MLP neurons of a small language model. Each row is named by its layer, matrix (up: input weights) and neuron, and shows model dimensions 128-223. Each number is 200 + 20 x the weight over its row's rms, rounded and kept within 0 to 999.
After each neuron's rows, "fires on" lists the tokens most often at its 100 highest values on Wikipedia text that the model never trained on.

L8.up397,196,223,222,197,212,197,178,182,170,213,213,214,179,221,174,179,155,202,226,194,145,206,217,206,200,196,201,148,192,175,198,168,192,179,180,166,219,188,208,213,203,193,190,211,178,201,186,197,174,228,194,188,216,179,204,185,214,201,191,212,212,202,175,212,191,171,200,220,182,180,189,181,186,207,192,209,231,183,196,225,236,222,208,183,206,205,169,187,165,224,189,222,213,207,222,211
fires on: "e", "ra", "me", "re", "art", "o"

L9.up1085,183,182,178,200,205,163,237,209,212,195,243,195,197,209,225,201,184,200,217,191,173,242,192,187,213,220,190,216,213,221,206,196,177,173,238,201,202,221,217,219,210,236,167,193,194,253,217,197,238,203,234,164,193,215,216,228,205,204,195,179,211,183,183,203,219,176,192,184,241,184,181,186,183,231,190,196,200,184,184,164,204,199,210,221,196,198,205,210,194,186,183,207,216,174,201,196
fires on: " co", "ul", "er", "d", "y", "co"

L4.up432,173,190,178,217,211,198,207,226,179,194,225,235,209,206,201,196,189,201,213,213,211,176,199,199,203,204,224,184,183,224,211,196,189,179,166,162,214,170,179,226,174,220,188,220,212,197,199,207,228,195,201,181,166,203,206,173,195,227,232,227,205,203,230,179,214,182,150,229,189,190,205,171,178,208,232,199,201,186,196,212,206,232,210,169,197,200,186,191,226,209,194,207,196,196,212,191
fires on: "la", "l", "t", "r", "fe", "ver"

L9.up22,191,222,171,203,215,182,189,215,172,165,201,188,165,203,207,206,223,193,207,231,217,148,221,179,197,204,190,217,201,216,230,205,191,202,170,181,216,210,149,173,216,189,199,205,207,184,236,233,219,199,213,200,178,228,210,194,216,182,214,200,176,217,201,240,196,214,236,205,169,191,196,180,210,214,211,224,230,194,204,203,181,205,224,200,191,198,220,216,164,202,210,179,185,162,211,184
fires on: "ly", "al", "er", "t"

L4.up1011,195,199,219,196,195,212,189,203,186,195,195,185,218,187,206,158,201,212,183,187,208,216,180,217,237,188,229,201,213,205,193,177,187,175,196,199,175,236,189,214,211,212,178,240,217,196,209,218,197,182,186,182,179,182,191,171,207,171,196,217,205,174,201,209,204,205,176,199,252,227,181,157,175,190,213,232,186,178,236,211,215,190,235,219,195,190,186,225,235,182,225,224,208,178,212,155
fires on: "s", "cu", "es", "ct", "en", "t"

L5.up130,227,205,216,197,203,208,228,220,152,186,168,202,179,200,232,208,214,199,226,214,254,176,198,190,213,221,179,233,216,229,219,191,214,196,178,222,188,156,199,202,226,233,189,223,175,222,245,195,227,204,184,184,219,219,194,164,220,179,211,195,178,203,223,215,244,170,176,208,196,207,209,199,208,190,193,200,221,173,221,201,191,196,212,201,157,194,219,182,175,187,221,205,202,200,213,208
fires on: "er", "d", "in", "t", "n", "ar"

L5.up849,236,184,201,187,165,166,207,201,187,202,225,214,212,206,207,173,177,216,206,237,200,193,202,197,203,211,186,198,208,233,193,195,196,191,196,223,196,235,207,210,207,200,217,224,179,208,230,211,197,199,162,147,209,220,214,229,169,214,192,189,189,158,194,194,202,188,211,197,182,167,216,203,185,205,155,200,227,225,196,197,192,184,217,228,208,206,191,213,193,221,186,192,146,201,188,197
fires on: "ch", "k", " number", " Sh", ":", "ct"

L7.up1156,172,233,186,198,191,192,182,224,200,208,207,220,220,170,171,239,188,235,226,238,199,203,191,183,209,199,212,211,189,198,188,202,202,217,207,207,218,202,173,221,197,219,215,209,191,198,194,154,216,193,213,203,177,194,152,166,168,190,194,217,159,232,224,203,198,181,184,204,198,185,209,158,188,213,233,202,199,155,203,219,173,180,196,200,178,171,187,196,198,200,212,198,240,209,185,170
fires on: "l", "la", "ur", "al", " la", "lin"

L5.up1220,188,253,221,216,182,229,176,206,223,194,204,212,212,221,189,219,183,170,181,166,222,176,197,202,190,221,248,200,216,194,224,167,195,215,232,213,206,240,190,186,160,165,190,205,180,199,242,180,186,185,202,213,216,218,186,176,190,174,186,190,197,200,174,187,238,191,231,233,186,174,209,211,193,208,180,205,207,219,181,226,210,210,188,183,175,201,227,202,216,184,211,252,211,188,211,210
fires on: "ph", "M", "n", "me", "th", "ple"

L4.up1135,214,234,219,176,202,204,207,190,176,189,169,214,241,220,181,236,212,155,179,208,203,197,179,181,221,267,190,190,208,244,211,186,206,180,208,209,200,185,206,228,177,243,214,213,171,196,237,229,205,218,179,227,201,224,187,189,197,184,212,182,220,191,207,221,176,193,187,180,197,192,190,199,184,165,215,220,219,183,235,205,149,185,195,212,179,194,190,201,222,228,205,217,209,190,183,192
fires on: "y", "n", "u", "ular", "t", "ir"

L4.up857,161,191,200,219,225,178,210,207,171,203,182,200,196,192,183,178,178,202,199,183,185,205,182,205,150,186,226,197,165,215,179,195,222,205,208,220,212,206,181,201,203,210,190,204,196,205,190,184,187,209,202,191,240,175,202,219,200,199,194,226,191,223,214,224,210,165,193,173,183,186,198,191,212,223,243,240,209,232,213,195,148,233,182,177,213,196,191,194,193,219,200,230,190,188,212,195
fires on: "al", "ct", "age", "son"

L4.up491,183,203,220,189,181,162,223,201,208,220,184,193,174,207,210,199,193,237,174,184,218,200,196,216,212,178,202,218,193,216,185,199,234,165,241,191,230,196,203,196,203,243,225,185,168,200,199,203,181,189,187,197,178,215,169,214,190,164,183,175,185,227,195,197,202,153,208,169,207,176,187,210,224,219,174,200,207,207,182,207,179,201,217,180,212,181,178,196,173,181,227,222,204,195,179,222
fires on: "s", "ad", "an", "n", "ly"

L9.up833,199,163,200,192,185,183,156,181,180,218,210,180,218,190,188,191,195,196,186,201,187,228,169,201,197,176,217,194,204,205,187,190,189,203,189,177,192,228,188,173,229,199,223,182,218,186,212,181,213,189,194,208,227,238,216,196,221,179,204,207,228,201,215,177,183,216,158,200,206,176,197,193,189,206,202,178,214,191,215,184,189,178,200,211,218,211,240,213,231,225,206,183,205,211,185,217
fires on: "st", "y", "ten", "te", "lan"

L6.up505,181,209,177,228,244,201,213,165,185,209,184,195,208,178,221,189,183,183,236,188,212,175,211,173,211,197,217,203,176,196,219,239,156,149,172,188,207,214,241,216,202,229,194,218,216,162,202,171,213,205,212,211,171,171,212,190,175,195,173,217,188,229,224,200,193,165,184,212,210,204,229,209,212,230,191,191,212,205,233,223,167,198,186,204,201,189,177,206,190,179,229,205,179,169,172,205
fires on: "al", "re", "on", "or", "p", "il"

L5.up1237,201,188,190,210,195,187,198,170,205,187,204,179,192,202,193,155,222,203,180,188,190,227,185,204,189,212,210,213,226,207,220,179,201,240,193,195,216,204,212,203,246,205,188,214,177,201,170,222,184,201,227,213,197,161,213,186,188,187,195,216,203,251,210,182,243,208,193,185,208,170,198,182,192,201,157,199,173,208,196,127,180,240,234,210,177,184,211,171,199,192,214,193,190,198,218,182
fires on: "-", "s", "or", "le", "we", "ing"

L4.up1212,216,214,198,206,165,202,196,198,193,194,182,200,189,194,199,200,186,212,218,224,191,186,207,216,217,199,214,176,215,200,158,175,195,227,203,206,215,188,201,198,222,213,175,227,202,209,189,190,213,211,177,186,221,160,215,159,228,181,179,213,216,211,164,183,190,166,174,260,228,203,224,186,172,221,186,231,234,220,195,175,239,200,202,167,171,185,200,188,205,184,182,226,187,192,221,229
fires on: "a", "i", "o", "e", "ma"

L4.up989,236,196,189,240,214,208,204,209,175,218,216,218,192,209,182,221,194,184,189,193,189,212,196,186,206,188,207,216,229,208,199,197,219,185,186,191,188,230,223,208,231,202,177,204,196,188,202,203,193,176,222,207,196,227,196,174,227,168,221,197,199,204,223,178,190,226,199,227,193,206,200,203,220,237,224,182,206,168,182,214,199,185,221,213,197,215,235,208,174,193,227,171,183,157,208,217
fires on: "s", "us", "S", "st"

L7.up85,222,248,180,182,205,208,192,211,203,228,232,193,209,163,209,205,183,191,206,197,215,201,208,201,193,188,173,187,234,196,192,218,198,219,221,185,225,166,189,228,203,213,182,202,187,186,227,208,204,211,196,194,207,230,203,173,208,181,227,186,211,222,184,204,214,217,200,224,189,218,178,216,192,194,201,216,201,201,237,143,204,214,199,208,218,203,189,171,192,225,194,200,183,158,213,193
fires on: " and", ",", ".", " of"

L6.up472,177,246,185,213,169,203,185,176,186,210,171,147,190,220,190,223,226,201,160,199,200,166,201,201,190,192,181,205,208,187,163,180,202,235,226,234,198,182,179,200,209,183,188,208,174,196,217,204,203,218,176,170,213,249,204,197,185,198,176,188,201,201,210,184,238,195,219,206,193,176,214,229,182,207,229,183,190,199,178,200,195,202,164,183,178,188,216,219,231,233,189,195,172,198,184,230
fires on: "th", "ge", " The", "cho", "ph"

L8.up775,178,209,197,182,154,175,199,230,182,225,200,144,221,183,192,198,212,224,166,220,173,199,189,168,188,212,210,202,229,178,193,217,176,182,225,196,187,217,214,216,193,163,186,206,171,224,210,212,188,196,168,211,248,255,188,194,181,206,182,225,211,161,216,214,210,193,220,199,205,172,223,217,193,218,170,195,220,229,205,206,189,225,207,219,190,145,229,212,207,186,189,162,210,166,214,236
fires on: " ex", "k", " 1", "ch", " 3"

L8.up99,208,247,188,193,184,184,160,210,209,221,192,206,192,210,186,215,206,187,201,164,229,215,207,203,210,174,220,177,204,230,217,202,188,201,189,163,181,219,199,240,201,191,198,197,182,191,152,244,195,218,174,226,191,193,201,185,214,182,228,198,184,180,232,185,207,195,208,178,201,222,192,208,194,181,213,217,179,196,200,190,200,189,222,214,207,186,204,198,205,178,217,184,194,201,190,149
fires on: "ence", "-", "s", "th", "es"

L9.up443,150,180,176,224,190,183,224,200,202,209,193,180,197,210,172,229,189,221,225,220,213,184,184,225,220,195,186,172,212,179,179,173,222,196,217,225,177,195,182,233,218,209,168,185,165,224,223,174,199,171,202,207,150,212,176,178,179,193,201,174,198,227,202,199,203,187,205,171,210,197,186,193,226,212,197,217,222,217,216,209,212,207,198,198,230,204,220,183,205,161,215,175,203,168,181,208
fires on: "s", ",", " of", "n", "ur", "a"

L5.up346,193,185,179,217,197,222,189,189,200,196,211,190,215,171,211,184,218,210,174,206,227,196,167,220,194,183,220,197,216,187,249,200,197,173,174,187,158,194,224,206,218,193,175,195,179,205,131,235,214,190,194,207,210,199,190,217,189,188,221,182,222,175,207,195,214,194,196,178,193,209,192,201,179,200,188,201,193,216,201,217,208,174,173,229,221,187,210,206,221,179,182,193,197,186,181,201
fires on: "ta", "ar", "s", "es", "ure", "ist"

L4.up1267,234,205,179,202,203,195,202,172,204,194,198,197,201,242,182,199,161,193,253,176,208,206,182,197,200,162,192,237,209,256,232,187,221,178,214,212,206,195,181,204,174,199,180,222,191,175,166,237,175,240,172,214,194,220,199,176,170,193,173,226,159,201,200,184,201,178,134,162,193,204,210,199,211,185,198,193,168,193,204,200,213,189,188,215,206,206,215,191,196,208,211,185,207,241,210,176
fires on: "s", "es", "gra", "les"

L7.up420,223,185,206,203,194,187,172,197,176,220,179,139,214,175,228,209,209,200,179,187,198,187,183,201,206,179,160,193,233,205,176,203,218,191,216,224,217,195,174,206,181,221,210,177,169,178,219,184,193,206,186,196,191,202,178,199,198,200,183,185,239,165,217,182,203,237,190,231,193,166,193,197,218,171,204,211,202,207,205,194,214,242,158,231,217,182,226,163,227,212,214,158,193,183,221,168
fires on: " and", " of", " at", " in"

L4.up1275,217,208,169,201,199,237,190,177,209,199,201,193,169,192,218,208,205,189,231,207,195,173,204,194,196,207,164,208,240,198,240,233,177,197,196,194,217,199,221,200,185,212,187,203,185,208,199,177,193,185,200,234,168,179,202,149,206,215,177,202,178,165,205,244,217,197,222,185,174,166,197,179,199,205,183,173,197,216,203,191,198,212,200,190,191,186,191,204,189,192,217,198,184,195,158,196
fires on: "or", "See", " bi", "e", "fin", "p"

L4.up1182,124,197,177,224,222,202,189,216,211,221,179,201,217,228,220,201,188,216,201,188,196,168,183,177,206,231,198,226,239,192,190,192,206,186,190,216,236,186,196,190,237,183,197,208,208,223,203,194,207,217,187,187,212,181,184,179,202,195,171,212,171,251,194,178,204,174,183,196,224,216,209,225,197,219,190,235,242,223,213,231,194,191,183,244,169,213,194,222,195,204,201,187,183,158,203,177
fires on: "al", "T", "od", "il", "ad"

L9.up461,205,211,176,220,215,197,187,170,179,241,213,200,227,201,214,215,156,173,199,159,190,211,206,184,204,199,216,225,222,211,186,181,200,223,204,181,227,260,189,199,219,199,190,201,175,191,203,194,191,185,179,182,203,189,220,213,215,206,201,180,211,230,227,170,178,199,215,199,215,192,192,228,202,213,201,161,225,172,204,231,183,196,199,201,218,203,225,200,172,210,210,212,215,194,195,204
fires on: "ar", "s", "ress", "port", "st", "ist"